From a checkpoint of a small transformer trained on Wikipedia: a variant of Adam for these matrices.
MLP neurons of a small language model. Each row is named by its layer, matrix (up: input weights) and neuron, and shows model dimensions 0-159. Each number is 128 + 32 x the weight over its row's rms, rounded and kept within 0 to 255. Numbers have three digits each.
Before each neuron's rows, "fires after" lists the tokens most often just before its 100 highest values on Wikipedia text that the model never trained on.

fires after: "–", " |", " D", " O", " R", " K"
L9.up787:038198117124079146071073166143133092188155132127182177139203111148151134232189091055117129114147169106116115112134116149071133096158128091115105082172157108117101133101152181132087153139140186098151059132169140145116124134135123172133145100174148088102113134093107139122118141145156104126134106130144135136167098189136038103071147148130121152079089096109140111161105152107139165107110111097132138124084179144103148122117118094167108135167106154155153069095128149127144114089116121

fires after: " |", "-"
L8.up648:098128149167110095128048151134117177188089125129158174149150122087150145140120088144131161171156146147151149179100089113125143134099126167105138141169160116170140121085095092119133110113079101104129067130158137127128140170164153153106086106124083135145124169115147127088164145141092078158140116157113109148038173126112157163044169089182128099152177050140145094116154132080019106155143105130101114093121127117159152110125203120119127138152198134085065141118117179100103121144113172

fires after: " the", " of", " to", " from", ",", " at"
L9.up482:074166147189060152074133126136139176143142185170147145158169140056089098134095122046105160124128131100188130106129108132103164113116169118147166111155114173127115145145173133128128111108148148098149104114166163163164148132120173159144079123122111108133097140155144112117122143144124123151135107198135109097135106129079158162185139075121062109141185140184123133151109148118132050095164061163087152116111161121130062109187122178133118143139160118151058053104130107133083087192151158

fires after: " |", " (", " N", " G", "-", "N"
L8.up175:121181154170111126098147121133146078142149120170128167086153082096183111179159130120108111096136141169123087155136090115196087156152130249124140151180155063145111147195125107123086105132159179110131114080153122129086121074134104153133145132148084098159093169098116142205189172121125128128100116125179132155128147166111106156119173146147128131134081053075134102107096089094110132120117109143212118106128091104093059143084146110110159138135155139078122146055141114154139114130137116

fires after: " ", ":", " |", "5"
L9.up471:070157128180126116164064114099141065146079098164143143148150143145147134122150111101107151151139110100118171168035142133141130150141175144142093071169083096098161077127188142147153154160127097088178109122087143129165190102124146110073083106124122112181167155085143152133115147120145090167123141122097117117120126151129126105085118027154185142064177146129163084177129080101117092130171125086130159132120104175197121114083141076129163128189119097113106115116181126087095124165120128

fires after: " ", " |", " =\n\n", " \"", ";"
L4.up487:070152140122140123106114088146146171166095095118129150139110067106185138095167127128103157156127178072133137195090077128104160108154157153182124073111152113186148107126107085135117146164174088081111105134125127114100153123123174107100130161110079109170164115139117082128200138119102141133106116044126149163122048085117118122103165096128119136064147141198146135095165094094148134167155115155143172148237122114099154150118174096138128106102113178141079090061148150156084120118111148

fires after: " to", " the", " as", " and", " Ex"
L8.up49:117145104127142113147144104064141129105147172171095128114213157125114153125124121075174144148177119168123156100140116076144145173104164118117067147141120083094121111067129142111113160144143128119147119169103146166218131126102107109136110037133066097110124102123142153145111144072123094195111098101154107098141126141135136176176157066176083196133188081096119150138095149090094101107163137131153178053126156176118124116127124140079161156078177087114194086122159165141159117137124118

fires after: " a", " the", " An", " an"
L9.up313:078136124122164079126049098164129096096119084120195151143135132079121125152130141077162139129135125096171129096129100139171161113126142115162093132121095119139141092117134110175021053164147111119121152118152098085179132139090151149113101116116128124120104117144138158175085122157094153218129080125122166129134108104112119171134124110143137164101166074127147066114131160075146159121172143237156182077149138222142109143135144174155140117129138119124151136082206122153141082121124141

fires after: " (", " \"", "==", ".\n\n", "\n\n", "\n"
L9.up399:142063046132094101083147161120177149133079138146157174152180148117145118142126087124094101195124154147150176146125104204127110145095173153084137086128100132144076130087132118137162123086157109123099170088125123139096153063125143181133118153157087115115213118099138143150165152122093056090122125109151145126138086143138091128149093099129165104126130079185132110174114165078114112122105109102159079093168148126103135163156163108185076174130190098128175140118184137183121124069171094

fires after: " a", " the", " of", " his", " an", " over"
L9.up440:122161119167116123137106144059147149157090144078168128151135149145099150199122091140128090165135122100087131153144076159121168078057097169112129148144094144158168130083079167091093074168136126041129166122124163116147128127146095158116150045096121112125105161132137080133100124088100095161100088123126125085104072107078136132125156151111135131086124147240120127138131173159120117128096120142110165096096134144108094118143135171178068143093169054103161135116183081177092112166127156

fires after: " |", "-"
L9.up889:122081124137143135099148137144149130140106118095125137163139109130130109092148121128185136113119120145132242139067099178106148148179148166169112109161121137133166160161117112114143189112144101138099148080136060184134166158102130132136056111146117116091137112127071122142177153145104117130083122180135123147072128166177123119108109142132063094061199078133166162094165140092068097212103081197183152161131141116087119165111170120087104119099121183088079132133144092103120119086125137

fires after: " |\n", "\n", "===\n\n", ".\n\n", "==\n\n", " ==\n\n"
L4.up329:140123146174106130122105180110128134134138169108101176096133153101157131151185115112170045189191148084191172078101120139141136109173125127106110111168084095153145134120133129100147106123124140126142113091141199156117120107077123136120093139118167141091131183120143148144146157121155126134134021091147089094111146141102105127106118133140157147083196059173100148119133112110107098181125081121182103097069201138141051174130133110176082091068132084117191112113125117120135097115161170

fires after: ",", " /", " Website", "5", ":"
L8.up20:126122120167137152098155125110179137185132085180145140101135107131095142076119074114168052175168224113139086154134148173177166103112127168155104142076118114079103150151134168110087131141140129080156140129111137127122137069172170102121137167071059122156115141089154155133084132103149130080121137196111079102099075162170093120148127075150117185125107153125149130191047131132088115126181095108126104131074134157166146145098124095125083093108132083131149160112171132163169095113133173

fires after: " was", " is", " be", " ", " ("
L8.up509:117096128143121122137119151157146172191107093124123148178138185148171024114150103105131145172136156129090168100142035131138128089087194184125113166127086121130095110134126161092104135124146155132188113100123133070113168137084145104132093118171123148172109112114128079131091129107195139178090149140116147091112124134109159147128112159120103148042149085134120175097126093101128064158200136101159080134079102138087132093156187121109088082083186102136125108131172108133098143163085109

fires after: " (", " \"", "-", " un", " P", " ext"
L9.up385:129107121124136063084068150080170172186102095085157148089110118095128137142132137092149108175090176115131155173118087161117198149076110146119052073180154138114091106085133124118110135179109139149170164077145145198092144119105156113124143116079137104082142123120125075154135176141139142110155089141187124139131157171096087148140210111190119092136138090166087105191109113154150074119104154119143187149118142131110130120109158123127112105161184134093128171080200078156120148119125145

fires after: "\n\n", "\n", " Website", ")\n\n", ":", " =\n\n"
L8.up853:121050139170102129148132128152155175128110098187119141172135085115132146047152103106139119170107160075124139147111132122122136105122107145127115130120123100131145114094089141136145081115128056151095173101129166172144170053119101112136091148128155146122152103123127163108125137066124124123112088120154059148153141194101142100177165106097144188165187095132085177117080079102121136129117163078130107102086163085153135162083107081184093118088129151057184155032152132135178153098164147

fires after: " the", "1", " The", "9", "The"
L8.up228:182101177143120145142126164103164067115113171118098120182136102088156032169108151099155134112121158152122141082131114135149170098090136115136090131106096127139052099120138151085062169128160151103108152065116159060169141117132159149135094117109162110053156128126126112201109115096153110131133105185191133125118146158080147133183127117128088093118125128116124123122100171132111127088134135233154164115088120114097081131123102189122121173159154115109207103146157151123134056152098161

fires after: " the", "9", " an", " Her", " The", "'s"
L9.up202:141130187118145106144084118098149172096135123157113125142167146072148110125125181177107104154129144169116099133164088139177139102118150143148099147138061069148114090047063167146097122171183146088135126134121102090181141113121141170105083086088073152096164087132161112098086131105200118162088074161120173151114131138112134179122128154174116149102093132142123118161141156117111108095150176223106148103122135123062137135144121139108170156159152030135175075103171143143124119086119169

fires after: " as", " was", " is", " became", " ISBN", " of"
L9.up613:130116176086109112134126112139181168153148122116173121131147119092092141140136102112097133151230140094116115133096060165120184160077147114088109122068132090168161123101145174048171142192129132120099165138121173077191151116137115141136085084092103127154137154154100102177080116128132138136082145119167150124152055145164145165106124051103142216074129156134136068128153128093129069170138101127148156136053125155093104135170120117140131130126122133113099142080195117136130088125098144

fires after: "\n", "-", " |", "|"
L4.up236:128133116117164066163093134112157161146122137107113154116126156090131103088170114111176107142163146071167128133139116183150142147163142127145149107205141052144128126143061112097127174146097110088119163056148182147104122122100159145114049110160135140138123153091149150170111133184130139143123092083124133137089168142098133176125138158149069085105194047119105096152149124134109129210124112129187137084120173117103122191100132113057104084124135183060081110098115107134150109075092131

fires after: " was", " were", " been", " is", " ord"
L9.up606:123143151155120130114169109155198125163124155167140099121147145105132119146170088112180133163160110124151112142100102091130146169154148126162126148055056083161099113126094098146155011154121086136155086150099129113116170142133137078102098120139113112121129093106137096165148213115084060144113159109170136087155095084151111176088128088125180146084156106107116132148205079059155158173182054140117091142116134142143133157137185138115113092094140124138143139133127158185161094076140129

fires after: " the", " S", " A", "S"
L8.up867:128102173160178129174093122068133114120125142099103158120150088128118103187147197119212127115139137187140087068164132181110094144105127143106066085159123116122072115160136121084069137201120175086116123149167081124148135090095143153118152160108097080141112119114214193131101131138107086206130125192130098091067089179136148124083131117157080209143138125109142114125137125111124124117148085130170172156111109126114106141106129154097113180135179084119105117114158093129119095139150156

fires after: ",", " was", " as", " is", " University"
L9.up847:139160095124124139141129186171207215180108112116097127161143168095032088066143126051142166162172135145139124122132057176144148097151132134109133142141111134140109117128134077047078119184153157105167162116134133133123149145143141139135125121140102183125181134083097139146121114139088092164127116086177119116115152144106098141082193140128115155086080128114124124140107152074144106104177065179105035124172120115085168109131156131130120096130130136170131091120135061153128100147143117

fires after: " ", " m", " s", " h", " p"
L8.up291:081104146210142129123064132132146112178101090103146113145143175092161112087120138091118113154122134138135116173150111123132101124113116126113121129159087091086120065156130134139106174167159101105150122090141164137118156101128130143132123097197142124119127100124181096111176106085103169100130115085098141114032153151150047133156105066092141209098157108160162129224107087161157118113167081163128083085136109121150120135139167110159122133135102083115085140133129046197107158196130159

fires after: " the", " a", " E", " an", " H"
L8.up834:131160096117159119112074111106147077099163070136163157138151110089149108148129102133211072120126152145132111130136137143135118143107133160116142117103114098127075147061044148151048156166156161121097138092110111093174146117123106219124082130167096120130135132133167156143130105143142098130091139123134150128151096109103093155075116158151156182044077076117140139173068209140129168190158164183108139093145169158119139116095127120128100164095147107148091154117191160127072117183131156

fires after: " ", " |"
L4.up510:136156170131147082154081156158140141188124128171112187129104125124167072108138124126120103134129193106173106138106125160123113138144106206163112132169155082163131094159121094149160137149149113145132178080090140089120199092104156118105102129117032088170144121107132082200163114110144076115127137119112151112126156188114105152110147136155162116128194093109142136114165073155132136198133125187137168140173128114074123122066199105136167119127169145081093107089180064158103102130080125

fires after: " in", " to", ",", " of", " from"
L8.up121:127147092129081096123160174076128162134132097168172114177140095129136107149129129120150164093105121190106177127130068126144137105143150114148143139230154107056149086140159192139146148138148135134114091117107212132124132080121097162115161139120110089158117170092102183098114185120089124172108118136109165081135116138112145191116142138128101121161121105149130128153113172043127095075163088084081048142120114170063087127191136148145179160124116095086097078109109151157102110111167140

fires after: ".", "-", ".\n\n", " \""
L9.up207:079097110126137107052136186157095179202109114083168135175149122079104129056101151060132079182124146140185139178124095095133102146165139169143125132174129138114159128066080129107128157149111122155161168100110197106147127151141116123110129160100138105121145117106116118165173125154175139135157088164080103192110105173129120174150125112094070135118156050095077147127114135087149065128160138133096167136095159119128124188165117185075094127099118097126129089122173118116150090181127094

fires after: " f", " F", " a", " an"
L9.up246:132113081171162120124048119106119061127118145102124126122113132141099132172148133055148167123123191125145152120157108172103147156087169118173096103150097143168173057126085147138163118183151120081131116126123119156125150159102091149101126065065118160118082143133162121079190147128076099093118120087126126158077093107149136122198128128148210065109183125141148121155127098172142061182163073109135168087131105098147094115134147121120091149101202088129148135148164090136144110171137167

fires after: " ", " m", " C", " M", " S"
L9.up680:077173146123143139136068127122149159147114140144176179130151131112143113184143132064131097136097165071144074146147139153104145123119071165153134148156154135157138115119166109090121184188153138137143139082140183090080134113113155191120102121160135083175089134102149076064200167138098149139176105102159119102071103120122078158089145082140090176146177090061139113108097064124091137144128100150115128140144127069165120117156155096103159088164151071135113066126206143175109110143094143

fires after: " the", " The", "The"
L9.up919:129178142167155126122072118078149170125097117129155138137162131134183072130133143144168113093140137162158151109187141150129145126102197124113148108152118108127115154073089096132067141128133156111141131094108093161143128130107114105127096087154117101107146139141161101122133121142078127255120098145133147042088104154089139138168132139164075156128069141131132107128119126080086081179177120175185192143106087190142082111194094111142129128132181101104159164093198162146117067118140111

fires after: " ", "1", " |"
L8.up77:178129151141130158123167186118163100127090070211070144128147117142178163124131144082096156136146130160129170184106084141157149155102161203095092169100105133098141127146164105106107093160106104102042147165125081120120118057159135069132183103152101129187137111054120138119160172176127111161117091173176151124094163128128072115134145147077208119118141135122088136094121122157086143109128077156131143066110110153124124169147138069152137140146146125144164144067140164146131129128077140